{"n_layer": 16, "d_model": 160, "n_head": 2, "n_kv_head": 1, "head_dim": 64, "d_mlp": 448, "vocab_size": 2583, "activation": "swiglu", "norm": "rmsnorm", "norm_place": "pre", "norm_eps": 1e-05, "positions": "rope", "rope_base": 1000000.0, "rope_fraction": 1.0, "qk_norm": true, "attn_scale": 0.125, "bias": "none", "tie_embeddings": false, "parallel_block": false, "init": "trunc", "init_std_qkv": 0.0244, "init_std_o": 0.0272, "init_std_up": 0.0244, "init_std_down": 0.0, "optimizer": "muon_variant", "lr": 0.0115, "lr_mult_o": 3.0, "beta1": 0.9, "lr_head": 0.00754, "warmup_steps": 0, "schedule": "wsd", "decay_fraction": 0.596, "decay_shape": "linear", "final_lr_fraction": 0.0, "batch_tokens": 16384, "seq_len": 256, "doc_mask": false, "z_loss": 1e-05, "train_tokens": 137200000, "steps": 8375, "dataset": "wikipedia_en"}
MLP neurons of a small language model. Each row is named by its layer, matrix (gate and up: input weights) and neuron, and shows model dimensions 0-159. Each number is 128 + 32 x the weight over its row's rms, rounded and kept within 0 to 255. Numbers have three digits each. A neuron's up and down rows have the sign that makes its largest values positive.
A block is one neuron, or neurons of one layer that tend to fire together. Before each block is what it responds to, as a language model described it from the Wikipedia text at the highest values.

Responds to: Word-initial fragment tokens. Opening fragments of words split into pieces, mostly a lone s starting verbs after to or a subject (s|ave, s|end, dis|rupt), plus L starting first names (L|ars, L|orenzo).
L7.gate34:101158078162156115089111112160113098150107085109165128159080110115155127076154150131121207111190098149133158108125140148118050137123120113079085101199139105111127133143104153190132139119185183167143158160083128150143123115134092104069079132115143099061066106117168091089101143042097143097122161122126115142127221097108171109111164138139106107153134129166133154106135108150173166139151110076144134140157107144089092144132185197118141160187138150143136093148165156109156060098125099
L7.up34:156113134153134111103116115138149151122096107148098112096152118150108150102108118148115147154135149147147109200182133082072102165120160167147110119155132146109057127122128079141092148136132185123137221104136112112073069167139096177119132109119107126155077161118119120156109139106096119149104123190129110124138117114157121065132113090191117102147119175105130160023096207153097127143097173115137119204133139098088157103090183152191176136141109102175125119162193191182137088078120096
L7.gate54:154116130146143123130168157116137096126170196087085088138102142123088150143185100178108147065154167102173135107173084123100081134085151107046043169098142143196084095084126167157101132175153139174147114068133120114077124114114116099161140116173151163144135096177127107099139163136213127117177159069159080130099133152131147123142126140127093106193138120072109154114076121163128143114074150128127130125075164115092113090137081127110113124172099180149122086179113118145084134120121089
L7.up54:068095099147155123150112172133172138105161091139192084136144124129143163154139111102122151167124143082146128084042129174176127159154120152090105135137080130143185111105210116072127167097128137127145122156133137178103130115179089211121145152073100119147134091029122125136165113098209090125169154101118103179105143113126111118113098093080161166100163134140114060156114148160141185157129163145112104084124120067181122098176106124115113113124101136153161158124137098194147102117141093
L7.gate156:082171094090151167081107118094106138152145143115115144097117078144141182137201116127133136073037154122174122145149121123149119134092155142099083145177118210059166153116131143189128161147135131091162148136069115124128123112075169130121147116162175142138147145112091115211138087109084144157149120105084116109123117114167121091156150111143134109124146124173122143060111104199168104188145073168118141163110079109090101155163180129117116107169149130193092101167177142169118142075118157
L7.up156:114122071111188105139078158189150172073166088148126117139114182119163131133171117097119159127135129171096143107105065186119119144173052169162126120135174166110104113111175104142089113148115130162168098140089184137031132121146119122129142194132172116104121110114118145162148166109089101123146158176172130153155132196134167099038063126099109112136121144124113153136166071116130146130182168161129108125147140092165048152098114152141144137139109139205119138085159134160108126102097101
L7.gate272:169138072149084100170151079165085070166090155131130175155067101123154136157099146171123145138186172168167085122146127081139203101121156124170105113147096114126169197110140129230151180133098117114154112143089139104070170140121114139126047088142109132127121119165192130122146125104084169120126141112169101131095073098116056110120094076114098105094153097126087176094092128130143165086111103188104100086120158125160106162099142177180098148122116120136116132139128142159139157104154147
L7.up272:156124119147113172147150103127095114139145163111096098138142133153110135105149117117098136056118073101085117169190106084146169113125091126135132160177172085119141188167152134176081114142121168105192123118063128116109106184098140104094125119106131083097160165126142182159165097136135176126186137085160123129083132157165086121133124109133148183108152089102157105160098102114216205141126139169106118076118075116152196076181123142104066151139115167163171147146077178126125073152157106
L7.gate285:172109129168140123154080119139119116093144103065098161154067148162111121077172062083102160071143132121113116175100103133090100147133097116138125115169169156118187132133158122133151133120186172103137099145138180176092128107155133121097124133127140088096076106208084106150111118154099091155092157089205115123134112131165126114137105133027098137128122077095115137075132104135090174167158129124103086131108078093118128068115134133150147096221109118142123089081152163128053116080124095
L7.up285:095163095126098137193077108127149126118132080148103178195099134113125127169120133130059159130118162120160146133150136039158131150118092140158161080141065111132178144143103100167130166142189164081074070119091142158128131082069092120109185121157134120159117108129125126199160143145100099109087228103177099133121122091189143169106127144107112114148149084094120139066089113145123115156130147103127124149192064091079172104169108104124141088079147111116158087134149135160121138103105105
L7.gate300:101112129152124131165177107108108146122120090126122092175107120082161117072170154094128153190125149098112130136116144122124117086139133139092131072129099163160161109122115136098114119154106113067102132149095162167117150118096132061141052110124101053105133119155022174201158171123094087107110126171167147091071141110173147063120115093153124125101155059132061105037117120149139076122120087157173183155117125122113135103093154135096134146141194146141114145147109103103144156132182085
L7.up300:169048129100145079153138135177158121143098101165073119108124140129130140113168124152074105133138106163106111147181123100103128118149128197102115136093140121145099120147116100140097121207122112177084107133152227101144132133082074098186151151091152144093148147127089138170140172165063096056160113126134137129093136162109145075113110120121109117128133138093115136142174173128167135086191136153125019101176153138091102154139144165089174137173150139088048125123109102118092094092123119
L7.gate342:135134147140145088144101156096092160090114167122094110085103108143161094192172103158090066091164136108185141170132122097115123168147104115089113097146196114205118132156123176131124159139113103139151045108143069153101103122153121171155097130142114120132139131147123134125157169196108123164201097123130142175111160180178122136080175127045078090160099112116115113103082115113135145019157127203119137092063149134101133082166103149158100135129108166103117123123086111102127137129144121
L7.up342:094102104164136140099116091119103092129156179171133145098146119151159105134154114121112079149103143157146088087126146067098172148150130086097161101142104076154145100090110105168154121167127146154073079114139119092174165121100132096082059162095099133133149156081084074156106119158118167120083112135094109137133187157115088112080104096091148175068101134102150194138119058123052134118126092140096117095139174131088151141082163146126082132139086156181104192108211125138199153117166110
L7.gate446:158152096196130108110113121127144028121189122116107122149118149088113157131139155085164124180134128138133088138191119134109102099149122137189113188147135138122134126114132154118148186132111183119155148168129195121106099096106077131091127160108108185158145219196147113100126134130142107162087168116113152109140156084113075085157170134127078156098143125163130110119075119149156091132176096192150160154180114064099136122172158105078154154119187106152108170185158158151081140166162151
L7.up446:088162157127134082161157075199078157097130056178090109108099144116103155073131195179098146129110146141085091134068158085129115144124119100117141114126161120103152137097160150109094164158141114048126084157104157158128112099139096119101098102123101143168095175107142143163124159123100126148066115062172180086173137135142151112164142131128114101089145084152125141147179158137186138115159221139141110161138124116135060165169108116096085135134155107150154051123113119133095082154106064

Responds to: Word-piece "orm/form". Mid-word pieces spelling orm or form, as in n-orm-al, F-orm-at, st-orm-ed, and -form; weaker on other r-containing pieces like R, ort, reg, represent.
L2.gate345:135063121171043156123167168101077152129173144104179133144133177129150111147134090118145143131120146136108192104091135077068106154141120147113169125151159095115162154097126059121159118167102158078150184099110191097189095161090124195130133130158197139168168108164067198072172159129151137145142117111143121107083141160115128109146114200133177172101136112150112061105102123114125161111094114112125147151178157158155191127129104163125132092137146080073160153145120140110124121159161103
L2.up345:122104120186055167103159191127078138112173165126158153135126169132137125127108094123156131118132142122108206120122122065064106179104125108097200097148139142111166120088116050126170120157079176101166186121108183085161084179135109180122165118124164129165175130134072204063190112143122126141134110105141143088102165154093164140122133165156159159136154120134122067107082119090124140130129157138123142130188161115147199159119115159132139092135148088095164144161144149085127117178139117

Responds to: Word-initial prefix fragments. Opening word pieces of longer common English words, mostly Latin-style prefixes like ex-, acc-, res-, as in excluding, accused, rescued.
L2.gate265:073151111156087120138159071132122120103166091176166159138047214085125192149128115126147112210127133164128139136130127073161141095130080188172081129157081148078121137124117130164151160166100141120152109173150150147100154138113123172091170109149089171134128166123121116128116140131155141160147128088120174076173122144156119122107220109091093127177119118132105146130163107098143100192179167171150159133100172147139107084132122121076124125158144092147116106140072136161053171122139194
L2.up265:089147093130139177100104061145107131127197088187134114134080213105141237155112133159106148202106143174139135106100159081154116104127092153158104120153125143091109128142081152112098150141105161139121115133165174135129121143129157163120147153152060189166149148095100111113116115119141118128158127115119162087127089111125119096120205129113103102168097125121119130119159094100175160187174133153188162145133164120139092057122100154092132089155095078153104114117066175182096147075105172

Responds to: Verb-stem pieces after "was". First word-pieces of participles or adjectives right after was/is/be/been, such as form(ed), un(able), acc(ompanied), ab(le), plus mid-word pieces in table headers (Ty-pe, L-ength).
L7.gate4:092122089156144108139170121108143179157134134120129111095163159101167068120148058106130126133147152097131133171132133162206130100126104144136163046112099144150111155162124114187186122135141153110082105197103147133100092125139106135086182163081152057078118169091130134105149123128140145122142113172167156196169136039133119137134118161143118060146136093155144096163117128105176148095153109127141132122120130122124140206100103120134097203154166201117095155112156059098188129142159082
L7.up4:049165088076078144127142163152134145135120121132072168095168131094178155103165168133108159157109180160126176136117155102125125139084144116132138093085118167177091127036134143111090073176118069140135137166074113129146139096119159096148103144130071101135171112103149170115112135083140134129133114159140117108112125129123063122140165100125131141100127122099141152076167102133146170117189061115161076141086148154139101140095109145104126083191084120101075131136094167160038137036136107
L7.gate36:138100076113107133138133115128135129170135073108109151158059179126087122159117196141151097132188174142173106100140126129149105129098154177114174103098151128216151140173112142171170100164118092142126169137147148128057130146119102158142155162147132067169147097154151176095127122131081058095180122137112111126135116167155133146104108178122129145100088077120163093161085119099176172093141133129113147122128123197078115135113152111117111079167123078068140051171133190072090078089139122
L7.up36:123099119164146135128154159109104066090198079105128138085105166160162162157132205087123103188155069163116170195100105170131185122030125071140113125127077116106109093107131181123126194207172176113133114097173132083125133142106110118192125105136149106150124153135132128139104159134095077110097074176148162168160085151136126133167164094124162137153144071103071127113105093128166147119111106117100139113104131125159159125139099135094123082142119119116091060060114139134153147113145148
L7.gate60:085137126159140107125135120120091091163097050156124134101147100121119094120168116094138122126121165120064121118026135073096165140103099133094106135124192054092165098099131131129076098071130126154162135086098163045116100141138184182123133077203144145143083159118141143090107104078104185118064122110170202135084115083140153103114103164122120166129127119107127190126152120093113124140129132117124160094133107152077134146187120151112065137129168112124127059111144118096140065143121111
L7.up60:078169105103146069197125112117111082126091136111171106069095086109159111145130153096114145147092161109148143122090153131138158174135113108142090085136178155135072133170100077101165146160148163156194143073039152091077154144111149176123095116133142183149118145143109123150107113107093111111134165109101144142117168110191073116168134148133083099126235133101139156161146132111143119165139141170123097116106094165146140103147119113144092072129125190154095166065147154040131125169133161
L7.gate108:122121116142086124122128139099180138149107080134100150152160117097130134082104152088094094175149147157121135112115162135060125120118100162097070096106084078140121046111176168098092155162183181158061058085187134163071147186079113133160116139120169109090156118148119086157113106164102105154085161177085098136163164115158120123174155144064191134178175083133114105154158153090128096088150115174132105138141138117111085104076149130165137135103122147115121191072122123156124114123182099
L7.up108:141124151124058110144158166079126100135066121117103129193104157111153157093089135135073178101121109214110065120117131106070144117116138111146143160091099093117128098184198117126105134138128167194073131180146117110120121147126163187134132104144180102102198129121104120149139137079070142099117112078106167145137111142173091140168196113115093203171154173156102101107179116116114133134155140168170121176111124106177113092177118097159089102080115112147163160115135124162118067145088145
L7.gate232:177094175081109115129104148150104102136153115095139186146099079116112138143079103120165111143111145137201156162098212097096120097108130136084067110129162111190111119116146113142135135155115115124202111139136147101098123122111117126056167176184170070123061108122100154107129184131100136124078161170150092116120062160167144146112135171222169105132123170136111080105089105124120124157133113094144144079182141130082131154084104110196133155160082146141110044124149139112083131115126139
L7.up232:166086110147136104120164143122107053126144123085150100116115113128178044164149138113122168132092143151104196113057117117122116138092172144100145124102125171118118166143088147135116148117122117100072135165157105149069116156121098086134106143121157161166131092092132181105153148112105152148103069098098146143089073130160115108144175176148097149108108097068132086093153171079117194158179152132161133037109165112046168155137182110132179076103122084131127101158096129100134106158190159
L7.gate326:094144128168077144146141133166141135115117102103133168120119078171149140166169135109082073075163100090096141121053086134111149194107128108155136154097166164124158177174157152142137126086158155084088086129165126098107138176165123132146144135101132154068170134144102116123127110131079134080113173143045157056068144131112109088140123127097125099108167109172143173112107163131169200180189136174123167117066137168117161134164113179125105109184206130147119100136131104081107110168118133
L7.up326:140141100143104096128119134089146099134200098110106094131143146099097124160133123155058120131171075109111164128074176127134169143123164176067073139125149094145113150142217120111102103124159127175116107105118141150087124167161115122109161141123122127127109140126167115121182158149122201169041128083117121125075146071138175083067125162124122163180179113084138158050112165122176099157089086143134075104150145057118177130069142178084107099136118114135082159124116128126077105145139100
L7.gate339:187081141103089136134094143152108134134154233162155159145133130144103094132104200137085114221173143163128161111154107172132118131111077150160133161175120147170195097133145132154115136129149123088075115114080125098131125121113174159156139212132118152154131099129159148146134124139157129060113075102118092080054089167115166149124178155119147065095074102108093122161168117147113175112130078108114111074104111156146145126178110134124170133169155143126126152084121094186134074131120084
L7.up339:116129055168131159145177121149088135155174115122163127136141137062080137107086153133169154126064089176100102105117138125088118130116125178119089139133124114119160109186154180081090104134121128100194075206090121096121147163146130126122186134083189062088117136142083150167104117130113125172129167057121129119124141111159104104129124202090141090167125143149080159089134113144124171138162112111096064127173113102105083095138094166109167105177138167086128102092087062086108086141109133
L7.gate404:125106178145125073205090117131081140108183096115101157154099065152138081148138146100160129147159055104158121114155166156181129142060127173098119084116167144114095096169150145167113100176176072063196139133063134075118132178139167125107097146165161124128142123141115094122068090183087088135112110100166139052106122164103161132129104095102128096066155090153127129092124066114098119104163111097142137132121172132142129126100154149113132090138120094103084126091124085098109087083121177
L7.up404:159104134077101113157152123110135156092137062136168123119088103103096115158169178099168120110140190125113137116125116102138150111097157105080133051142129127128166154141115125223135135142121120081117150133073108157099080125099114093114118122114140130185201188157157149059123160162160124080124107110116114100061143169088147170078124119142131090138124136121146112175046144140130180110089114174150074117120184110094101154125185181105189107131136167170167118139142171101123217118153133

Responds to: Word stems before suffixes. Word-initial stems that a suffix may complete, such as found(ed), act(ors), Port(rait), Sport(s), and the "(s" in table headers like medalist(s) or Position(s).
L3.gate31:166088119122091169141203170121157130097097097125145154166134190171093104144142195084098106089160167091171167163176069163070111138121105129143100168143125162092128122122121130149140139239118161120079145147137160160093137160093109196128089174099111127154116173137121140095140123155155139108144116120124162111107157107105122082093145112071120141099140156160089130108169109171184137140168157122155116116075101177082137122121147150135101079103168131208127099130052179105179109153099107
L3.up31:178125126163110155145197176133125177095114084146139146161106194145077061100130149090120172072145140101133205118176088173077116142135115142136081132172083176123129117159129122149122159187172170129087160146139147133103147169117122172128111142160168117173149139137075134169140106134180128126129103139113131101105147103128100118143146079087110135114124188159075135081152116190131120122218154165170124131067126149103145136101128144106116058139151136206124094125047170140176131157116105
L3.gate80:137171143169068126149148170138173181158164120107182104143115157132133092082144124108185135143138102138202144098121101138053098123096093138086137147164106131093153107132112109148132170143178185166203108092124116093128125145096143098162158169155100202137138177168126119126132161173086136187158138151134133072116108094113089156130150098116198165181108141169122176092132084097143173097160138177188117092147129116140182155091154159146123118143184119140098132191123119130054124182126110
L3.up80:168152168097161109131147142082112113146128188133164147098167168133113169100153116117086116130081094149211129159096156146098128187119123107178163160126100162144085130157148140124137095091155135160145128080147147160157080188076106174130094146117105109109075209145117125124180132187168164207176097050140103088192139098135111138181148182201115145090179142109084133148086114130142105103144118120185155137091103088130130151163123111164117118117099171162157158125124166140162102110135152
L3.gate179:106109178122065109094193188124138147137145134106134147159118135126026084160152169118167113145139105107129149140102086120150149103105093134081011143067163122096144171124110197153161156162116118137163130102096190178111151072068094124180121191124117184088153128192093126120128100161174149157107086113134081088116144189124130138081127137089148173138131087083134141089118112098145168118095152142157111134128162096077130132115090147099109100119148120109115155119125105131094128153155081
L3.up179:098131150093154117089204135122134149113109109135084170095131132114067109150108159143131140147135137073117177129167104074165207118149112144114106102051137131092127153140104183186175144136145095151143151126098199151114156125032111099183123108156060168135128181134084151096138103127171121105194089065111105154123132158124137119185120213094132124135133137125159111120143151148165156135103138159153071120150160128091157132137070147126100114064166158147138150091121114172095155164146070
L3.gate227:093098088165090081160131125160103109083109092172175144128090144097077116110080127123126137130191142101110142153167188123114134161066098189123206074108093144070147090127102134119122168132108167102137158170134098141196079142150131140119130094109135164152108136149121162108123122131149085166127150115145118118125146122104189163189136158098013138089115110123119093103151114177106117113115107123127108173112147165155149117101095115160048157123126145118068181113082125148147053177187114
L3.up227:079093116084145132173130100152122141167102105160206130173073132145109078126156108130086086179184183110182117117157176165128150131066131137168224131184127133123126120141140172156124115133055129116126124138098168169162093126159130098112155093091087133145113145141139146089105129139195078134116155138161084141128151145150133119137135116111099166102129152109081123167168152151089155071061092112108167128118130159179164127101061143144061143082079181140118189127079141141122121139171170
L3.gate263:173125111186113101201103129090124162150109128170149157199145106121115074161142155102154172078114124075116035163056143099113078168153118096094155097091110134132167148154090096086117179176112183089162119119167174123131130206097150147142139114118086093156121125128099093102132085134157142134143138144134161111125108160091139061157138106078065087143160142128119122105142076123088148094105139170107118122091158123127134167105105116181161109152108118125162083111131103149156210136203125
L3.up263:141129107157119094164162135121087167135118145116153091157161165092109078138106044147174142138124175104096146156116109105133140110153146141114165086145110187149161117173086074140102158149114154142124155115149155123090147169144154133127102088125113073121065106153190080133101144112190116115151103156145121123135087169127126110080101120142136135109151139114039084130087099066106141102140114127145065136179157088243143116139093068130093140077098212160149170098104095129132191153109106
L3.gate280:120141152146080141167172108065152149118155122147133143173130162124097138081088067086046188143126106126179146181123114108115157124102107136158140119186154120157112137141103095142170128163155064187143143109076121137119134144098114114112113089148140130095070119131110173148123166141160134116151097104209107114019141153116077105152117161150059084041188110110057131107116090090156121116157066140118086112109162110096179115094104154113175138127152153128143100083147136135157138123117117
L3.up280:160046121198146108114118168114131123147090127130160167164132144122095102102108091099092142087132102135131156124107106124121089158112088177064130068119143123076139195116136118150120148209160116184060097114094170097177162137150126032116081140136106125100111166158115133109134096132101155105156145135187117108104093150138088134124121156141115115074157132105127166134090132095122111110144067139151112105062114143104224150139133173089115069084158171139179096125128127100151146135207095
L3.gate298:149133120208119150087127141120111138159152117156110156179105096145118105182130110074103088120126117135142071156167120095104215127072099112126114102131159112204090130155119126100115107117140132142128128138112061088110157110115148160130151113120110132049051186122122109147150162067179063074122090097097127128139157093102143151196100131195104105096148127142064103174136108142099126168158079118167065138087109099097123120121095115139080170140105115139109103089116142164079129210151152
L3.up298:168143119116219110108139082165144126150118069107146085191090070123131103146150115154118128136104124109160148132126014100129136118103120143110176116105153142130164164131088126109074133069137089078158129091074114123130138107096114137166104170113118166145068083121092107098145215089160149146142135102125132129117152107131131128151139142158113105118128164187082136160122168174129117162202115124102160114108158128139151085119068152175153105130199143170142156080059101170107189184142131
L3.gate415:119120146190101130121166160098168165116100111135172102124112134186089171082109107080121076099101124175141143046102103188170104079158127131108150124098147088081170165104128097123111115124138140145093107062133141129140189084182133111112118174123100141178110117107126172146157087131123137109060106170129103163148111142132153166156109134186115188121147142156083142163152115120104189173073127096091169102170056165141158158112128149139140117110173116056116103079141127145125128206098068
L3.up415:138138127184086165141174165119152169101115123122127099139149106191098155130098111078139072114083115142142128036156119149179140109155123155124158131081148102110154133140118130125151133117111111163108149091145172113134147092177146159081143162134118142227105121104107114131132148172130147095005079175131128122164112137122138158178121150195139188093112158139076128178124128086105167166073104144113156107152064189166133111126128117165162093074138141086125080118133123152164145195090114